config = dict(
    d_mlp=1280,
    activation='geglu',
    norm_place='pre',
    rope_fraction=1.0,
    attn_scale=0.125,
    parallel_block=False,
    init_std_up=0.0443,
    init_std_down=0.00419,
    optimizer='muon_variant',
    lr_mult_o=4.0,
    lr_head=0.00453,
    seq_len=1024,
    doc_mask=True,
)
MLP neurons of a small language model. Each row is named by its layer, matrix (gate and up: input weights) and neuron, and shows model dimensions 224-319. Each number is 128 + 32 x the weight over its row's rms, rounded and kept within 0 to 255. Numbers have three digits each. A neuron's up and down rows have the sign that makes its largest values positive.
A block is one neuron, or neurons of one layer that tend to fire together. After each block is what it responds to, as a language model described it from the Wikipedia text at the highest values.

L2.gate76:123154155072083145169125115150151099162066141185051120135159180109130084103143111075076100132090079125148102113127110130107169086155162177148153157138153081105129074113148090134089111181089094181119132148192146143098150127149111131096067108165154111099154148123141084149183159108089112095
L2.up76:113184151034128104173118107162157121147071183179069117168183144130151078130106129135086086159143119141144125157126120135136150096144186156143133154144155118114109049133155019110106103137095067207093113133200137128095154139147063178102122098148118115099134111083139078139122121142082132065
L2.gate240:158131130128137154135146199157075099150101121075145130100085139135132066117061128117142119109183143109155118130106106099162160164153189103113115120168149138126106084131146073095094137177078091188141198182072120109164137117102178123095116104182138105105135130143130150166071155114147146142
L2.up240:167111158113126113153193228166157079160141132133185147101110126109129127066110148103136115140176162100161154104135141147142149208103155153128135165131114151099118102102193085106122142158145093103163144154104166118084182116140102148101119155160186203073098137085110157169075105062156100145
L2.gate615:162150144150135092116091203152185065108176125098145105113116097177128080101096101114149159088098048143094157123159151159117147115144145095130142122098139131184158090156174065079145121119154144087160058105157091138129118112123044100078138123116096126131128108048115130139111164182154132143
L2.up615:106135120086141146144114175152080179153154070076137131133184137157100073156143066098137077139149147124117144129170105149142161149094052108152120156124126133137074111115106096100119085085175127097166105127138148203113079106045103090137100096136139181156093154130115109095137110099132148120
L2.gate732:118105217090147115120156136124142099150105133174148127155103182150104108054090122028174142143103104205067102128102135124163130163129070143144153119142130133178149123138136184156138130179121127100100115163127097134108098119147087134160085140139146110137130076065117133162120117081146109146
L2.up732:110158139091133106143117162101184081156137106158182056151144135142091089047090187078119121123133086137073139122083112154174088177143130160183114148114095107127146088142130163209110103089111078148130097175122123138062067121123088117145091138158181121147115094056093131147089109087160142112
L2.gate753:149154134108091094094149120123163106156145100116145119143141127119133105116170182156149142150133077138120248123049114084134167142186152102141098146121057134110124107115115106141094147143132115158115133169138134141034142139147161150101107115129172099233097112076130132127153143101158152102
L2.up753:139149170147122089146111114150169102095162139184123184078066159154123102111049106095191128121109138111115212146114129086143082115186141103128131092178127145136102113083118072199192105154202165159107131130116117127116153072177108126154050133142146141073135110108156120127123153105145140108
L2.gate777:104124166134098087140104116102155093189138151181111124146124186182141140139152149161124147174153125095176171109166132122119076155113171117106154145105095114115121189145138115078147129110172157121078095155112131104146076187114154135160042153186130125179071094112107149174088121132183107084
L2.up777:122119130152076086146159189105081072146159128141145112125188132177122128107127136102172173201156103177133125121106165112135072140125089121142187145138114112166114154099171143115105120157075125167131087163097224183083112200128098106161068079098100143087115172154118127139077113131111096141
L2.gate1043:115092120132102083121144148141072135121104161135167163153101108075121201088085134142111146154115138030151129186130184141082139129123105139095087089155129066174064141132144148127070129101118116154061178122131109138115060128142118147091176137120077123109101120100084153130069067133156096135
L2.up1043:131197110137169082108127155084124076094175120113110112149155122161110137098135141088162131162147119170090137101097125101062107096190099138167107125102086135104144144087192124109172118171094114146146088138110125114043135127118139133114062084089255113141102100081151139184143079131087107180
L2.gate1209:115148130164155071127095081129102118174137207127126145151161191120108148015118132099108146109101140139108158096126099152131150082128168151182116167065136159137104105127098100095162184085183069148162109148081132156141171143200131169140188145170104070106170113156193149060174099109096120139
L2.up1209:167140149113125090252125122142104050141139085174152139063147140122140107106165071197140192133104191107140121137088152154142139175139142165138180156129132122136069120147112090119092072140131094133147138157137171129124194155132059146093110144142129110122151153137176142114148111157141157085
Responds to: Word-ending pieces before complements. Final pieces of multi-token words that expect a following complement, strongest for taxonomy ranks (Gen-us of, sub-family of, Binomial name), also allow-s, open-ing ceremony, typ-es of.

L11.gate59:111129153087140151164121148159130150122124129121119139076052121074131194099182140085136167117129120092080145139142113180120077138122084077163053086199158177127120119098134144138153124181121069149132117112137142135067140137249160143103150122136127138176191147122125075091132111126105175137
L11.up59:168136107095127127136135138119137125163130141126132150215130107152181140126131120148148156187165162085103142094095109135133119126161146098196145095094128166137154141106171129134147188157138194114122125115146080142071132129140193122151118126117103107180148107078101085123121132176049119137
L11.gate864:151147111084183155120114138100135079153117171100121121128121130092161157088113160169162133039102169134126089100132102128144089130131089180118119136146088124176081086081104091159137145129103149143139106153160106137144137082083110112171139150080141141150123168127130088135149161127103170138
L11.up864:106127178189130103158141181132135126120139145161129110159139164071084096133115112120200110114150060173127135128157137142146139124115115094131178096153159120117162074091113134125169117136113116136143138130118157137112146144155072163167128157182180138067088124094129180169096078102100104117
L11.gate948:146161121092197154137143221078132147100106129097127143132130123087116165118107100163129119103020110128109168175095147144180097122162102138087143133160103183177077108080156090079140101134122108193128186156142125098173172170034130180143192102126111122114080156095109069093153134096153152126
L11.up948:153111080151127103103133175148155152078124133145158116102145194119138165098099133132134166053132142147121243103116066107128117191119145085092145138147118093157162099066185146089155141129111069117113135139187116112167146177128108091189138161111092185121197095097174113120111103126079100138
L11.gate1103:139079118139082157140154181107111141141108178165156145076132087073116124108184074157129133093114165090103158140169142182090131081148111113127164134113118127148113116143111100201064139150161129051148122122131120158144136081148126134092135154079124097090134143133171144107185107121113127095
L11.up1103:160143116087145151143120162129162168137136149101159122178095161134129138074135154086124156229179117116111106073152087164164132196087193131156116183160131150146104151074148133141117114057114132116139092086133157171134103134131136186129138060115143179109106172077196125107108106062097126142
Responds to: Past participles before by-phrases. Past participles or verb-final word pieces, often after "was", that will be followed by a preposition such as by, to, in: designed, produced, manufactured.

L6.gate699:168106102153118103147126144117142090101159071102132117155145159210182185202064131102138174133117133167101117107138093137088139115092062126136167139166108094120110101085169087128190105140108067134197153079126112163109069132109192147056086076102171144165166133112171144126117120148083089083
L6.up699:121121126166110120114140124130136140131143113122134094166130162180149142148155157081118095136103141150083101111151108143097166111069135126156181163154133161109074173114110106154199114088122080145196143091126134138092136204152220161136129043073103126167167108170092084142121097140096076120
L6.gate955:089179127162156187156142130091157109133115115148191099075138161111170172144108126139173124121066122061125100111113157133147069129150135116143164103154084159160140144138108152130083140134115148111078174144159173143141143158096223154133119135082086129133156090152148064152137157085104127132
L6.up955:109130085134204151151183150116122130127118092154099103174144188112133154115054136141168097127087107098190115089160158146110053211101110120103086052159122142134101120142150123088155151142138143117105160185165134144112115127164199105073140143102084110131129085128131134158131125187169094141
Responds to: Main verbs after subjects. Final piece of a main verb right after its subject in narrative prose, usually past tense, e.g. began, attempted, entered, won; also sentence-initial During.

L2.gate153:138121127138134138141221154162121084089167113135131077183158125126131110147071110066065114137169141130106110127141121125154162102061158138141163143159107157109096125167150085081139163065180083116159119193114117152124124214142099128141125109144050099209144079142178058079098105118086117118
L2.up153:066129078116146162145158152139127117124156082106110067128168156130098105219126109129109183141124185109095150127108045148147163096134054195126164095094153156142039149121141117078107142118130129158208073106115089121087100169134155104138073205133099096119146151144104129073125102099081159113
L2.gate434:153110118111158183137120183121126117156150113111106124116183074171111137114092137137145064135147146088128152106147133126098150210133140136138095123115150139117187074120163153179118132107142118132101141161158071102131203134092143126101179209146033105149182092136155152146077149184152134100
L2.up434:127140103177124129133165089194144138157094109136126199109107164112123160130069139124187119116136127128148153104119113123119148158132154109140095131145079191095167143137191099122123147091110147057106123096101107153151122135099156140185155132091156095093161146107126114114107119126154101183
L2.gate523:114095107187126181239146161093129112133106127096088103086138112149122136184101181162143116117101104150121150092146085146106102152102108054061156094099121139178133158141148187176136121123155171161165084184097080195120122176152237130108180147195028132148136122136081112156091159160131130151
L2.up523:122095120113137152100155080147126090181106164104136140138106151125124129167110154111075144079114152127128120140147124132151073133092093112112112089068124101095052097132154136078110134156146173141092122116108138147098101103164179184119152152138100128136154179073079130153118112157100117184
L2.gate774:175127178155105158152115142140125109088171143182189074120151105148208183101090111104117165136118188146141173121094135199131152137168109096141103140161189100129108108153108153111121065178190172161143139122124165169199137192140105094162128141121153049073159121134138145152126139187119157112
L2.up774:153149174157058149119103124117155133141142156141203085112177114124158176111092100143101129128108156168107145111112128189135135134136121100142055071189175104099153106175112184123123086178130177163085125100154130149137163160137114115165162153092146092136241069137144126139116117191097186118
L2.gate805:064115123156135166098097116060125090096146117122170162100114136152105127180119096114124171225083117117111121112131144124125124088110238168128154170166110131113112106142139099123139108076092090131111146154105184084111155177134174078111194170075124078154136130152161151097127126157103169095
L2.up805:087115120161142148124123138068140053143176117135150125122090165160146163132130103095114124161145133098137201160152141133122123099118194141162168148141098118136130124126141109170104073119113108081146141136207158072131146085084133055127156178145174067129145152198130140116125165140162185125
L2.gate985:108140109071095138188125141095128070182188129169033102168095116136152138085129182118115108089129160103153161114148066084097198138080143173154138087098132089093122130170148120177113115112103104170118151150101059153191147147152076106165132100154152083143185089101101143101107132172136136133
L2.up985:160127134125121146168103157163204123092082035085076171119089175130076111171090133083198070112174104115132136074062147072122129157139173114114090117136210179082114126135125151096151130179127186107136163162116157154101094100108141110054110135097134117102111166019108149095122115096181102102
L2.gate990:124190139050171140099090172115139176119138147080181086122216125104211175162131140097122118188140118114143110079074065154116126106145156152133117170132123161091104123137116138171187153139119119125107139091130164128107097158180142107154152134110183063141113131085142126162124108172175101123
L2.up990:141161138067214131104072136170143141101086130125156083120217132113197113161159114031076068168133111115133099114076075122147107113141103137144101106085122146101148152091124143160200100166096130101063120131132163100142115183164129104144125135107132057118099125128105164097085146184131090096
L2.gate1002:127112124142139190121172145060128079189129121140136125186105119130155183138061044134143133152106137093094108094152060134091097142081124123168136189107109150139086168080115132165135172082049142110083147085088110111041145178125191140155128161073155093153165134118155145135148103169097167128
L2.up1002:145129106171153180144174130144119090196160144134161113133161074129155146137090066093179129158115185141098109123166103126129106062082115145137111150046147250164124150102086121160116141066068062139095129150142127112112118175132165172119147156080134053125115115131191067125121146162089109112
Responds to: Past participles and verb endings. Past-tense or past-participle verbs and -ed/-ated word endings in narrative prose, mostly after "was", such as made, elected, formed.

L11.gate455:145217126100131148154134127116053124135113219180132132146160132126123121110130082175152142111134139138063137090117131161125188113135149129172130118153167055097085103098119150081135156114141142129114151116189144098134111129112160137182167106139156126149091190141119106161138133119131104164
L11.up455:139146130108179112119118114165152135100111209129141099130137148161074193137149179128145132128194141152163101171166082099137153153176155070089132122185175152172180141160138178086125132149111089184160135125111079097143125107123166123147101151132113157034134143131126094156162172084131104179
L11.gate462:104133155178141100219170108116198103136151106194109099153159132129121125084157165128183155096137084132085132083119127107089185069183127099162096175167077142165116139127122098131123060084149106132131124148166152145182180156151152139182090161108170095114103069124082179139100111138098091156
L11.up462:148095102142173116107147080080128129129144158080142161051139143136125151140089174156131149073156148143155159113209158140171153130152070144134131136169155169130143150094112110132147137170166151173158172150123095108095125146182096160133176117150135151096108155101083120172175143089192147136
L11.gate840:144132168101128086143139126113109129159144140181147142131049095148129140103080154094221170084137088178127150092097154115153096146186138120087104151169133138172208184101127136194127151144148068066169157116190112115135066133164120158159145112168084099134153147133121145124154095132118116081
L11.up840:139159133102172140095131110102125117148072159038099172100131114151106179134116109045175148133114169189087125065108120128095069176119120104183057111201163123175101112136124104101093124113108154115129083111141090117177152132154130203125113123098141136133175142147148184134178156188047147106
L11.gate850:119156131055089124164132131109102162129136101133135064099126118122074120171137140114129110043080132092115141228077150185106056145154168038185141137085051136157099101163071129112087136078112130049127103149172138085105088053098141176159118102104158129095091181072132142168181149106066172103
L11.up850:144054139144132126118150122131149126150127144173175116078137124093110104123176201119103135145171118141133141130172126112108191067121121121118077116090048137142102077157085079114129105107148064115107093114220162156145158166195150157146142091101165106142171150134097117116146099111080142121
Responds to: Noun-ending suffix pieces. Final word-piece endings of nouns, mostly plural -s/-es/-tions, completing a split word just before a preposition like of, in, from (schem-es, fail-ures, casual-ties).

L6.gate529:136107141095127098103045139100168117167112124126131142141137133108137111048065070158123109155163105115170114093138089155126082120153143150135105129105094107126087084160103119097159140204107144117107121063123142139136113139137115000114142140100157138120149101106148131116109100103108158137
L6.up529:166161174132154101188244100138126144126172131162136153119114117131113138054171114125073126106133146104128110094145118073165136161103123108132108152119135150148073110102098083159136155182187165113094132123136164134090143131109083157112106098134181098101164156167119086145137134139135125164
L6.gate638:131099187125101080122136148138101131097113140169098182124171153073168106070094103130115095148138163139137126088120117207088106109113093104125173160165129078143111127123135135121168170140151114118112151100143147095102128118205255109094120124141135123154161093123091138140144126131171129109
L6.up638:126119251139197159098100101107104138170145093126158085097109100093136144106161124157067093168109084089098095115108122127150131104143102124108154114147057194129166129154134092129108140136125115119159120210142117187091082120134141130136102115128100145131125101161066082133125142134151097171
Responds to: Post-noun prepositions. Prepositions, mostly "of" and "in", placed right after a head noun to begin a modifier phrase, as in nature of, wreckage of, development in; sometimes a word-ending piece completing that noun.